From a checkpoint of a small transformer trained on Wikipedia.
Architecture: LayerNorm before each block, tied embeddings.
Training: a variant of Muon for these matrices, 8708 steps.
MLP neurons of a small language model. Each row is named by its layer, matrix (up: input weights; down: output weights) and neuron, and shows model dimensions 128-191. Each number is 128 + 32 x the weight over its row's rms, rounded and kept within 0 to 255.
Before each neuron's rows, "fires after" lists the tokens most often just before its 100 highest values on Wikipedia text that the model never trained on.

fires after: " M", " m", "M"
L2.up786 [ 97  61 108 151  56 139 112 142 105 151 150 112 123 218 151 144 115 140 122  82 169 130 116 131 107 179 112  88 109 130 143 166 117 132 122 163 106 146 149 114 174 150 143 173 129 131  99 152 131 170 120 177 122 161 123 120 130 111 159 110 133 164 121 161]
L2.down786 [128 195 138 157 148  60 126 171 164 129 159 163  93 148 103 125 120  61 130  83 127 159 164 118 156 155 191 180 147 139 142  94 120 108 143 150 100 197  83  83 113 123  88 107 117 137 130  90 157 161 189  67 127  99 137 117 128 137 120 128  58  77 132  70]

fires after: "s", "p", " V", "im", "u", "is"
L2.up1114 [126 121 148  76 121 119 169 113 117 152 118 168  64 185 135 137 101 155 110 126 153  89  78 179 109 152 137 125 170 149 133 149 156 158 115 116 110 152 179 123 131 137 112 114  25  63 149  65 145 117 159 144 135 116 122 115 164 119 160 101 131 127  65 104]
L2.down1114 [ 90 138 183 103  69  82 156  20 133  97  82 162 125 108 130 113  72  71 182 107 138 137 102 181 111 168 137 141 146 136 115 122 113 146 170 161 121 151 125 121 101 160 156 103  57 155 145  82 115 138 167 145 174 117  95 123 123  99 106 144 135 108 124 104]

fires after: " C", "er", "C", " Car", " c", "c"
L2.up541 [112 143 113 119  29 135 117 107 189 125 138 119 129 172  76  85 124 129 165 146 118  89 177 145 121 134  96 151 127 157  77 133 132 199 183 152 164 154  92 113 174 155 157  82 144 125 130 133 171 107 107 151 120 102 111 132 180 106  86 111 170  91  94 161]
L2.down541 [136  95 156 177 124 184 142  99 190 117  61 114 173 137 141 102  83 141 104 111  88 132 140 169 107 123 106  77 131  65 134  89 119 155 167 116  99 123  99 118 139 152 112 167 127 147 187 141 151 101 188 144 172 112 163 142 100 148 155 145  97 122 189 168]

fires after: " Vi", "ch", " V", " ", " M", "c"
L2.up318 [ 63  62 138  88 123 116 124 156 171 137 140 114 117  97  61 107 113  93  48 143 178 136 136 177  78  81 127  90 109 123 123 151 178 168 104 140 138  92 197 146 107  81 108  94 117 151 190 134 110 174  68 163 140 102 152 137 137 124 152  63 137 159 126 142]
L2.down318 [134 116 147  90 152  97 137 139 188 149 122 144  71 156 146 111 172 138  98 126 160 123 163  50 101 131  93 164 109  91 120 118 158  88 119 126 171 104  95 161 191 133  92 147 119 173 158 154 113 103 131 117  92  83 144  93 137 148 175 136  68 131 100 103]

fires after: " ", " the", "-", " a", " in", ","
L3.up427 [111 119 153 146 146 103 126 135 143 127 122 126 161 137 154  65 126  81 128  96 108 118  98 142 183  53 119 162  55 132 148 183 112 138  93 131 113  68 115 122 120 175  83 134 123 124 156  61 144 109  75 105 113 128 129 158 174 143 143 102 124 123 128  98]
L3.down427 [ 31 118 169 169 127 183  87  87 119 158 120 106 132 126 114  90  68 114 166 100  95  95  98 119 111 155 113  75  99  64 103 160 158 134 144 172 119 130  94 149 184 153 175 124 102 176 122  68  96 164  98 119 159 147 143 136 158  96  74 107 114 113 119  87]

fires after: " re", "me", "b", " pre", "all", "re"
L2.up791 [137  85 188 121 120  93 117 152  69 104 136 135 153 107 151 118 118 170 105 133 155 132 146 190  78 157 113 112 171 177 155  76 138 168 142 168 105  88  99 118  82 144 133 122 136 151 153  88  66 132 139 116 108 167 173 121 152  66 168 119 121 155  70 160]
L2.down791 [103 112  98 172 103 168 112 116 146 133 106 104 162 142 177 141 110 109 155  46 122 131 193  92 102 118 221 134  78 193 115 159 160 131 137 141 177  92 149 120 182 154 127 161 107 150 177 172 135 107 122 112 126 120 140 155 172 168 130 150 161 102 130 120]

fires after: " Ju", "par", "li", "ri", "ver", "ar"
L3.up865 [138 154 157  75 148 171  60 125  79 100 170 123 100  69 114 145 147  65 113 123 140 113 139 159 171 163  66 174 121 138  99 140  95  86  93 139 141 177  99  83 131 140 173 114  79 142 130 149 133 167 107 126 128 124 133 129 117 116 122 105 136 178 127 180]
L3.down865 [153 143  95 124 140  89 164 110  81 187 139 153 134 132 135 180 101 141 174  72 106 137  68 122 137 102 106 145 128 113 129 156 143 101 112 123 101 132 144 139 180 181 161 158 129 106 109 160 132 132 119 133  84 141 126 117 139 156 176 107 132 118 134  55]

fires after: " ", " re", " to"
L10.up1113 [182 208  72  50  89 153  92 134 133 161  68 104 141 143 101 180 115 108 125 151 117 193 129 149 107 129 167 125 154 119 235 106 151 127 171 104  90 151 164  93 143 152 121 137 102 111 165 129 131 105 112 143 121 113 108 189  42 189 106 159 118 163 109  99]
L10.down1113 [128 114  92 119  97 101 126  46 176 156 168 128 106  93 147 165 196  91  68 154  86 127 165 114 157  81 144 191 195 145  78  59  58 157 115  77 124 130 132 135 167 108 154 114 152 116 150 152 165 144 121 146 131 139 129 107  69 144  87 127 123 155 186 139]

fires after: " ", " G", " Ca", " I", " Po", " g"
L2.up825 [150 119 166  78 158  63 150  77 116 163 119 119 100 112  79  75 122 119 160 127 138 125 138  86  86  98 163  86 187 105 198 145 143 132 136 120 129 152 118 112  81 151 140 128 116  91 108 103 103 122 140 170 110 133 137 134 104 132 177 139 151 143  87 160]
L2.down825 [153  68 135 112 136 140 157  96 127 175 144 121 148 134 168  85 171 104 131 149 134 213 105  78 117 163 157 167 103 108 126 158 145 161 105 129  98 146 187 106 139 116 125 127 148 157 140  99 168 134 189 102 200  73 103 184 147 137 137 117 131 129 127 113]

fires after: "C", " co", "c", "G", " G", "B"
L3.up1218 [130 152 130  89  98  99 160 110 208 174 113 121 115 136  66 125  70 151  65 137 185  86  73 111 138  73 119 112 157 147 187 163 171  65 114  75 155 178 133 134 165  91 144 139 127 158 101 157 161 124 158 137  68  85  75  86 124  98 141 134  95 178 192 119]
L3.down1218 [145 101 201 118 134  67 127 117  60  63 112  82 136 185 153 125 158 155 146 142 113 126 183 165  30 161 153 111 158 146 181 110 140  66 127 119 136 166  89 145 165 111 130 110 164 115  95 127 122  46 132 108 160 153 163 177 183 166  93 138 159 114 124 136]

fires after: " ", "c", " D", "e", " co"
L7.up1478 [150 143 119 113 108 125 144 119  76  91 127 187  82 119 120 148 117 224 145 160 129 152 176 153 129 116 145 146 135 177 128  85 206 111 226 135 164 146 188 107 141 192 154  90  93 104 134 105 114 133 124 143 157 166 113 204 111 113 184 105 125 123  63 115]
L7.down1478 [126 122 133  94 113 110 157 151 179 135 164 115  71 146 127 109 128 137 162 130 151  82 140 120 141 101 135 125 108  77  92 127 108  52  81  96 133 131 148 108 191  78  89  39  87 162 144 155  98 124 208 104  91 145 108 181 106 125 154  49 108 144 124 185]

fires after: " ", " C", "s", " S"
L10.up1460 [124 173  78 135  50  79 104 170 144  90 144 120  82 160 131 105 149 132 189 161 105 123 132 124  81 174 200 148 152 172 140 149 133 104  91 156 121 130 148 190 195 124 148 133 135 105 166 111  93 121 123 171 123  82 106 165 115 115 132 144 118 175 141 104]
L10.down1460 [147 127 201 158 139 120 124  61 134 101 124 121 111 130 140 110 150  95 155  63  64  70 162 135 124 118  99 151 180 107  71  71  86 142 158 150 102 126  76 127  85 151 143 111  95 123 193 154 195 130 129 133 128 148 147 122 121  73 146 181 165 139 148 127]

fires after: ",", "f", "lu", " O", "th", "de"
L3.up1283 [ 82  73 102  94 129 121 108 175 130 155 164  96 129 111 123 108 134 102  69 139 160  98  94 151 138 110 151 115 116 107 120 169  78  81 197 179 152 134 153  77 140 106 153  60 103 106 176 133 164  94 175  91 111 109 157  89 168 126  72 132 158 142  83 163]
L3.down1283 [127 164 128 208 127 119 113 105 112 123  68 162  92 128  93 137 138 108  82 116  98  55 100 148 159 121 135 146 109 161 146 174  64 159 128  97 117 159 119 122 191 167 141 104 143 160 109 152 168  77 140 173  76 166 159 200 125 113  29  54  86 130 115 150]

fires after: "st", "li", "ar", "ter", "f", "ber"
L2.up472 [143 168 161  65 157 170  66 131  94  63 122  78 141 128 128 140 176 135 156 147 124 107 148 109 124 110 166 116 116 113 197  87  93 105 130 136 148 144  72 171 148 133 138 148 142 123  75 100 118 127 180 109 194 131 128 120 155 178 132  60  97 126 125 105]
L2.down472 [162 168 137 113  53 155 190 138 179  97 148 125 178 115  80 147 167 120 121 108  77 130 167  71 147 102 147 153 135 157  85 130 102 116 159 191  62 165 111 121 140 156 160 161  47 144  65 164 123 100 159  93 136 138 155 144 179 200 127 147 126 164  85 105]

fires after: "on", " qu", "l", " Sp", " H"
L2.up570 [141 135  84  42 115 115 128 108 161 165 176 151 103 137 111 191 196 139 105 166 107  73 134 141 167 134  75 102 191  96 101  80 145 183 182  99 123 118 147 103 162 146  89 165 123 139 122 119 136 147  95  94 116 172 172 173  51 142 108 181 109 152 142 117]
L2.down570 [157 146 132 176 115 124 153  59 124 146 175 112  90 146 157 155 127 148 157 151 117  61 179  89 160 135 158 148 133 110 133 100  58 128 146  94  83 177 140 113 125 133  88 182 179 128 172 141 138 150 112 140 126  84 123 130 123 135  93 121 197 154 108 118]

fires after: "d", "D", "M", " D", " M"
L2.up291 [ 88 106  67  82 108  82 117 169 147  88  72 164 130 154 127 140 140 150 106 106 113 142 117 196 124 165 132  99 127 172 237 132 145 104 150 126 127 174 159 121 100 153 120 160 184 131 165 132 122 102 149 127 170 143 113 119 115 111 177 138 124 113 131 131]
L2.down291 [ 89 117 144 120 138 162 106 103 160  87 146 104 122 175 148 178 148 147  84 106  93 137 154  99 160 141 158 145 116 206  98 125  71  77 130 133 123 190 143  99 199 108 123  81 112  93 117  81 134 137  73  65 136  91 145  72 117 113 147 114 105 112 109 150]

fires after: "\n"
L3.up67 [113 129 143 112  57 160 177  98 132 113  97 113 120 159 158 137 159  93 130  86 120  96  59 178 159 125 160  91 142 123 165 108 115 134 109 156 126 127 132  86  99 141 145 104 193  88  60 112 153 149 122 121  89 177 148 150 118 124 133 158 131 125  96 136]
L3.down67 [103 168  98 169 139  76 120  79  63  93  48 180 135 126 154 172 141 130  51 115 150  94 104 132 112 155 147  59  80 148 137 104 101 106 141 137 126 130 144  90 129 151  75  94 179 138  99  70 137 123 144 127 102 144  93 134 102 134 151 118  72 143 132  87]

fires after: " c", " C", " A", " fa", " H", " a"
L2.up255 [128 114  86  90  69 104 172  49 159 151  63 184 128 157  60 165 107 126 121 116 132 140 129 176  67 141  87 126 172 113 108 161 171 130 135 151  89 175  70 173 159  93 125  96 152 191 128 118 153  24 104 125 139  81 100 122 167 122 111 139 120 134 145 128]
L2.down255 [ 80 125 159 110 129 135 113 129 145 168 118 138  99 158 108  83 141 131 107 169 164  84 179 130  86 147 156 117 146  97  37 161 133 120 135 117 119 162 151 172 120 196 106 149 132 163 148 165 177  80  64 116 153 134 125 143 185  88 138 164 192 178 149 179]

fires after: "f", " f", " Ca", " T", " F", " Sa"
L2.up512 [185  97 160 147 150 139 141 116 175  96 128 102 101 127  35 127 117 162 131 103 100  75 131 153 130  98 119 130 170 129 113  44 163 139 124 102 115 124 165 181 108 145 115 178 153 113 156 177 167 136  87 155  79 123 166 154 133 175 133  50 116 149 165 126]
L2.down512 [155 144 163 120 110 116 150 190 121 148  84 173  70 128  74  66 120  93 126 223  78 122 133 102 162 143 181 147 129 103 138 114 121  90  87 134 181 144 169 106 126 104  98 128 151 101 116  99 124  85 106 127 112 189 114  82 112 145 181 136 109 127 121 127]

fires after: " ", "s", " to", " C", " the", " Se"
L7.up28 [146 130 107 108 133  67 119 151 114 116 150 126 131 158 124 114 156 105 163 175 136 105  76 116 144 178 163 146 174 127 140 106 146 107 150 143  90 127 180 114 158 142 101 133 131 115 122 139 143 145  80 217 128  87 106 155 166 147 124 103 140 122 107 103]
L7.down28 [161 141 128 140 124 116 109 127 162 130 121 134  93 161 153 145 207 124 129 126  78  94 117  94  68  51 100 139 111 162 143 104 149 175 146  76  82 125  50  81 126 187  77 131 138 202 135 168 128 163 122  83 182 172  91 176  81  86 152 137 102 132  90 157]

fires after: "s", "im", " show", " the", "d", " Sh"
L2.up1315 [155 110 102 141 154 149 136  74 116 108 121 191  82 140 192 135 187 187 129 112 151 178 148 144  55 150 120 136 116  94 108 164 103 215 138 165  99 182 109 139 140 113 123 129 128  75  84   4 176 133 107 141 135  82 178 181 134 149 124 175 146 112  87 147]
L2.down1315 [ 94 127 141 111 204 150 155  68 166 139  84 133  92 199 141  85 100 126 120 162 158 135 136 134 146 123 145 129 174  62 169  86 115 161 116 130 137 165 123 148 155 180 112  85 120 172  95 132  51 124 169 119 120 143 145 129 129  91 123 146 126 128 164  99]

fires after: "ar", "y", " P", "man", "d", " Ar"
L3.up1304 [176 116 120 139 115 172  89 158 124 162 142 204  64 145 228 109  95 126 133 125 194 146 158 159 114 141 104  92  78 145 157 149 151 170 136 121  91 109  66 153 124  68 103  80 119  97 140 103 128 138 159 215 119 108  61 179 152 142 149 105 138 141 130 138]
L3.down1304 [126 172 165 136 122 133 116 122 144 114 173 115 127 159 166 164 144 156 108  98  93 148 110 100 192 157 165 160 121 111 151  72 202  89 144 102 150 112  84 171 158 192 116 175 112 112 100 105 116 148 147 154  88 144 140 176 138 105 125 117  77 120 108 132]

fires after: "it", "w", "ba", "y", "s", "d"
L7.up195 [ 97 112 154 185 125 143 131 156 169 121 169 112  99 105 140 176 133 110  98 117 218 144 134 117 144 203 114 135 128 108 101 143  88 132 155 146 109 165  89 111 144  88 111 162 160 120  83 152 131 140 164 179 145 106  85 127 137 134 152 150 113  80 121 155]
L7.down195 [116 102 139 110 154 125 188 132 128  79 127 108  64 167 121 114  96 184 183 172  72 131 173 119 147 115 123  93  61 123 116  99 132 125 191 143 117 156 145 164 113 170 132 164 151  87 145 137  83 118 115 183 122 133 129 116 100  73 140  93 138 120 120 102]

fires after: " ", " El", "el", " under"
L7.up983 [192 178 118 115  54 181 111 163 150 151 115  56 129 126 144 166 166 105 130 172 164  59 147 134  84 119 143  87 173 142 165 103 180 157 144 102 113 107 130 134 121 147 114 143 170 104 144 131 121 149 137 139  97  75 124 155 174 119 149 167 165 153 152 125]
L7.down983 [147 148 170 167 123 142 150  96  79 162 153 142 124 127  94 162 106 114  93 100  65  84 140  90 132 126  97 146 137 139 172  85 124 167 125  47 111 140  93 141  68 160 121 168 132 116 173  90  89  87 175  83 102 150 103 125 122  88 128 147 169 116 138 140]

fires after: " f", "f", " F", " O", " Sa"
L3.up197 [109  98 173 131 126 117 153 172  99 187 120 154 133 132 109 168 129 159 110 119 143 133 110 155 124 197 129 179 224 124  97  68 117 107 158 132 122 140 167 124 107  73 148 138 185 104 136 138 226 137 174 159  81 108 150 133 143 124 155  99 130 136 109 130]
L3.down197 [158 182 111  81  42 195 189 165 103 156 126 126 116 129 111 136 135  81 133 135 143  96 150 147 204 156 112 204 111 142 131 153  87 101 103 182 199 125 134 117 138 160 125 142 143  79 172 130 105 165 133 138 123 145 145 127 147 105 152 133 103 100 137 112]

fires after: " b", " G", " B", " bo", "M", "B"
L2.up141 [108 132 147  67 117  76 129 106 139 171 128 107 144 109 119 157 147 137 113 180  95 160 118 121  66 112 122  92 101 118  83 117  98 116  97 144 126 159 113 175  98 127 132 154 134 160 144 173 162 174  78 147  72 160 148 173  74  83 129 106 150 107 151  46]
L2.down141 [139 114 108  58 169 126  92  92 123 151 106 150 125 128 100 137 123  98 110 143 116 179  78 116 190 150 149 100  69  56 105 144 112  95 147 113  84 191 147 138 159 171 151 121 143 183 134 195 120 137 103 136 127 159 157 157 162 173 121 124  43  80 125 188]

fires after: " ", " V", " U", " A", " |"
L7.up963 [201  97 147 113 133 109 164 136 146 137 118 148  80 147 122 173 177  96 139 169 111 108 130 114 160  63  98  93 112 130 156  78 120 162  85 125 178  52 109 177 139 101 136 158  67  37 156 131 148 106 152 157 117  89 154 105 102 178 224  86 111  73 154 157]
L7.down963 [144 169 155  84 112  78 145 138 128  99 140 185 117 177 142  98 116 132  95 162 131  88 123 129 178 130  96 166 158  35 174  93 131 179 133 146 135 177 159  97 142 159  96 153 147  83 116 142 126 105  98 170 131 116  61 135  79 120 107 100 136 108 170 112]

fires after: " p", " d", "B", " b", " Be"
L2.up811 [110 142 182 119  93  89 113 134 126 191 161 153 138  46  92 164 125 146  64 173 136 108  70 119  96 153 145 101 180 135 167 157 162  81 177 114 103 103 183 160 123 129 115 214 110 157 154 160 106 123 173 133 191 117 154  79 112 150  55 127 152 192  86 103]
L2.down811 [131 164 141 101 146  63 128 132 149 120 152 156 142  72 174 175 112  71 107 119 125 151  87 111 111 149 130 141 203  89 141 138 114 133 138 135 154 186 148 160 154 142  74 152 134 145 172 109 187 138 113  87 117 171 128 100 173 161  91 170 144  73 154 147]

fires after: " ", " c", " C", "or", "c", " as"
L2.up946 [150 156 100 132 123 127 149 145 154 148 109 137  86 125  81  81 130  49  86 145 164 147 121 118 108  69  82 143 112 137 241 183 129 127 121 118 138 108 141 152 162 102  79 108 128 110 179 108 137 115 111 112 136  85 166 134  75 148 151 120 140 133  96 128]
L2.down946 [163 165 146 131 127 103 118 146 179 176 100 125 123 118 129 188  98 112  86 113 134  76 121  76  82 168 125 102 158 142 156  80 117 116 131 137 104 157 129 115  74  86 155 109 154 156 100 134 126 114  93 107 156  96  88 132 158  87 178 188 136 181 151 137]

fires after: "p", " the", " a", "ho", " at", " took"
L3.up1467 [112 139 149 135 192  95 213 124 100 131 145 105 176 155 139 109  87 138 150  38  86 132 182 138 170  92 111 110 125 103 225 151 119 132 103 128 146 102 120  61 158 120 140 103 126 142 184 145 111  61 130 132 150 154  96 116  92  73 124  47 116 164 112  99]
L3.down1467 [130 137 138 172 148 144 158 113 124  83 109  71  83 136 114 109 119 109  99 165 124 126 125 106 107 203 115 150 154 125 110 101 179 126 114 122  87  96  83 182 127 193 118 128 148 103 154 140 118 136 131  65 140 174 159 109 129 132 130 133 199  99 120 137]

fires after: "f", " J", " f", "if", "F", "son"
L3.up1275 [186  50 187 177 110 177 112 148 135 133 144 149 152  89 140 143 145 188  59 122  91  99 132 133 171 213 137 121 151 132 165 107  98 196 148 120  87 161 130 153 170 116 146  89  83 145 152 119 170 189 141 109  93  85 130 110 157 174 169  94 152 154 127 158]
L3.down1275 [187 118 151 106 140 162  95 144 101 167 166 174 117 157 108 131 230 151  88 140 149 127 111 149 141 118 153 159 119 141 109 138   2 135 150 125 123  74 157 174 132 135 172  94  75 144 143 110 187 115 187 157 163 120 130 100 135  88  71 113 109  66 146 105]

fires after: "s", " re", " ex", " de", "mp", "ve"
L2.up250 [186 139 107 150  83 131 140 100 107 126 135 116 159  76 137 128 150 157  92 127 108 113 188 182 120 151  97 165 197  98 162  79 156 198 133 142 120 117 152  89 127 100  96 112 125 113  63 100 148 100 164 124 142 135 112 145 107 166  92 166  99 101 122  62]
L2.down250 [197  93  83 185 133 101 143 142 144 117 175 140 133 136 110 156 127 102 107  91 142 109 192 105 146  54  99 125 129 130  94 131 155  63 156  93 178 138 189 106 152 116 146 149 104 109  82 158 170  80 138 190  79 142 137 104 155 137 126  75 117 159 147 134]

fires after: " ", "_{", "k", ".", "e"
L7.up1344 [161  57 152 114 151  52 116 158 185 156 128 120 117  86 184 140 147 148 126  67 112 116 102 102 124 175 101  68 151 149  76 122 160 169 152  92  74  84  72 110  87 112 132 156  56  69  89  72 122 159 115 184 170 169  98 132 103 150 100 105 139 135 143 177]
L7.down1344 [114  70 121 121  86 130 172  92  53  78 144 135 109 144 154 136 157  73 129 182 118 129 171 138 112 164 137 175 134 105 149 180  92 176 110 126 182 113 124 161 138 109 138 101 148 102 138 121 114 143 177  93  89 140 126 128  89 106 116  67  80 162 168 132]

fires after: "\n", " P", " Region"
L3.up1223 [ 91 130 111  67 114  89 143 126 137  93  58 116 109 126  86 110  92  66 102 104  60 127 114 103 160  83 141 123 140 156 179 100 135 149  92 135 147 105 118 120 112 123 119  99 187 127 121 163 103 191 138 133 184 159  97 123  62  84 184 146 103 127 101 111]
L3.down1223 [132 103 134 149  87 172 121 112 161 172 125 157  78 128  87  89 130 148  22 139  77 124  92 116 126 186  97 136 147 121 152 142 120  92 114 104 195 130 110 154 147 177  72 182 158 119  75 133 128 175 178 123 197 123 118 211  98 106 169  94 108 117 151 123]

fires after: "li", "ri", " Ca", " Qu", "ru", "V"
L3.up1289 [166 173  89  65  54 160 113 174  90 154 146 124  87  99 144 159  94  85 154 149 189 104 101 142 214 118 104 158 167 182 139 129 110 126  57 163  86  71 100 107 144 170 105 156 130 109 145  37 142 153 114 165 100  73 147 188 148 135 127 153  94 161 129 174]
L3.down1289 [ 94 165 172 134 117 153 108  84 119 124 142 139  86 105  71 171 118 122 126 146  70 153 140  97 148 116 132 101 150  92 155 177 122  99 177 101 109 138 208 142 148 153  84 143  78  76 136 147 158 105 149 147  92  59 168 141  94 125 115 157 158 139  99 147]

fires after: "B", "th", " qu", " B", " b"
L2.up1031 [ 83 130 158 121  27 109 192  97  68 160 123 132 153 101 169 130  85 162 102 145 189 109  89 156  75 100  85 107 126  66 160 123 117 156 176 161 147 155 172 190  97 137 129 159  89 173 157 174 130 105 137  64 134 193 158 167  87 157 133 160 101 102 137  97]
L2.down1031 [151 140 144 144 172 111 124 173 146 164 134 170 114 114 120 101 111 126 141 153 132 103 138 168 140 146 118  82 168 102  89 187  84 122 103 107 130 233 168 147 119 125 117 156 127 138 146 109 121 147 150 158 115 106 157 102 176 110 139  81  88  83 123 176]

fires after: " ", " $", " 3"
L2.up1252 [128 137  94 149 139 108 172 116 100 146 137 107 146 151  99  98 100 159  76 115 145 115 154 160 153 138  84 175 149 126 202 109 143 133 155 131 150  77 199 162 120 171 136 137 117 104 156 102 122 115 114 197 119 114 139 119 110 151  77 112 138 193 133 142]
L2.down1252 [127 120 103  70 134  89 132 129 151 169  93  87 113 129 140 111 128 144 134 119 135  92  30  79 139 169 125 119  89  92  86  83  92 119 110 103 122 107 189 158 159 133  72 107 168 150 107 104 115 108 134 112 109  65 153 124 188 104 162 103 122 153  74 117]

fires after: " d", " V", " Vi", " up", "V"
L2.up1364 [140 113 165 106  94 186 113 140 165 194 169 110 105  76  73 108 108 115 104 158 160 133 126 154 127 121 125 124  48 165 164 169 140 144 129  94 120 121  97  86 109  89  89 138 115  58 121  37 151 159  80 128 162  71 197  86 176 191 131 133 125 133 110 147]
L2.down1364 [100 186 172 135  99 119 168 123 154  85 102 127 108 145  63 116 120 133  86  92 152 124 103 108 201 179 148 126 107 177 148 139 146 176 218 162 133  93 107 121 111 142 108 120 103 128 165  77 125 112 134 127 142 131 121 104 120 119 111 120 150 183 153 133]

fires after: " and", ",", " with"
L7.up1234 [158 146 119 189 120  98 181 148  82 185 123 117 103  88  80 138  89 115 147  67 161  91  95 156 141 100 160 130 127 119 148 142 105  81 149 151 111 121 174 134  91 134  73 127 134 180 124 161 168 137 151  94  89  37 173  86 127 127  79 120 168  79  91 145]
L7.down1234 [136 111 126 137 119 135 128 133 132  98 108 177 131  58 112 134  99 149 112 108  79 197 136 134 164 112 105 180 149 117 158 120 120 176 122 157 199 166 134 111 145  87 183 130 130 157 181 111 112  87 132 100 111 160  83 119 119 155  47 136  58 133 161 137]

fires after: "d", "D", "al", "l", " D", "k"
L3.up1331 [140  67 137  88 100 145 108 251 122  90 133  84  91  78 151 107 127 180 112 147 150 130 133 175 121 171 158 105 142 115 126 140 121 124 197 128 134 115 125  73 103  84 149 146 158 141  91 102 186 113 154 112 137 124 135 127 151 157 105 134 120  81  73 197]
L3.down1331 [ 89  76 192 114 132 113 150  63 164 114 121 115 122 106  83 171  96 137 149 116 100 160 128 127 101 126  99 109  81 157 157  99  82 156 134 123 138 151 108 171 150 134 168 140  80 130 126 108  68 100 113 171 166  71 162 140 127  53 139  65 156 150 135 114]

fires after: "d", "D", " D", " Al", "h"
L3.up183 [156 123 143 103 118 108  57 177  62  80 116 132 173 147 127 126 101 132 138  67 168 135 122 131 142 176 160 121 166 124 141 113 127 168 180 114 126 185  93 124  83  95 164 162 167 126 137 159 144 137 131  92 117  65 106  87 153  74 146 142 109 136 111 175]
L3.down183 [148  94 153 122 112 106 145 165 154 147 133  91  51  67  90 203 115 123 120 159 144 145 118  79  90 154 159 173  95  69 118 111  84 105 149 157 139 106 122 153  81 156 165 112  87 112 152 152 130 161 112 102 178 150  68 191 114 112 167 120 156 129 147 136]

fires after: " g", "ri", " G", "g", "s"
L2.up1094 [132 110 105 135 176  87 147  70 121 154 100 111 105 108  73 108 104 118 133 171 154 129 168 150 130  87 118  39 175 156 138 162 110 137 200  94 123  82 165 162  94 169  95  33 154 151 115 104 149 188 130 118 124 135 140 137 188 166 143 148 117 157 124 158]
L2.down1094 [166  75 127 142  61 123 155 111 172 101  88 139 122 145 136 114 207 112 122 173 144 122 186 111  98 130 119 126 179 134 138 162 174 123  88  91 165 174 160 154 209 173  98 109 101 158 183 127 121 148 159 109 180  81 153 105 161 157 120 149 186 109 123 163]

fires after: " Ch", " Cha", " ch", "y", " El", "ri"
L2.up421 [156  96 150 135 125 129 236  89 156 124 155 160 184  82 158 117  65 130 115 115 117 170 169 137 134 107 118  84  72 142  99 158  93 119 113  90 121  90 188 116 137 118 110 151  61 114 144 138 142 148 121 156 100 129 148 133 137 131 166 157 156  87  91 125]
L2.down421 [ 82 124 126 129 148 128 109 108 230 147 125  61  88 156 145 175 174 148  92 132 199 143  92 124 111 180  99 115 155  98  84 139 194 114 105 137 137 182 105 147 141 137 177 147 128 101 102 154 111 146 103 145 125  99  90 108 101 101 130  97 133 162 135  91]

fires after: "s", ".", "e", "#", "z"
L7.up1005 [ 96 118 150 121 187  88  70 160 161 121 126 120 161 130 167 123 111 152  90 167 143  86 104 114 136 173  63 133 123 139 198 117 110 118 125 119  79 114  97 153  71  98 112 103 146  95  94  79 152 149 159 174 125 147 113 170 123 114  87 120 171  93 110 162]
L7.down1005 [109  89 187 117 138 107 146 127 136 159 123 144 128 197  88 124 105  59 155 137 138 142 156 130  86  62 150 122 117  73 140 169  92 123 132 128 132 117 137 107 174 135 104 142  98 143 158 180  90 129 112 112 146 150 147 131 105 154 160 152 139 166 137  90]

fires after: " 19", "th", "n", " w", "i", "y"
L2.up254 [135 139  96 146 123 104 184 101 158  58 216 217 153 202 169 174 114 197  47 143 132 160 165 118 108 146 126 138 112 148 127 124 128 164  83  99  85 131  87 157 113 143 100 176  91 114  40 145 102 182 149 111 127 107 151  83 156  97 120 102  79 125 175 151]
L2.down254 [106 181 138  95 162 137 165 146 113 130  83 190 140 136  77  94 142 135 182 167 118 109 164 122 113  96 141 143 148 135 147  96 147 125 178 134 119  82 146 117 181 140  97  91  72 142 104 120 140  61 196 137 115 115  91 134 132 115 172 200 155 140 174 198]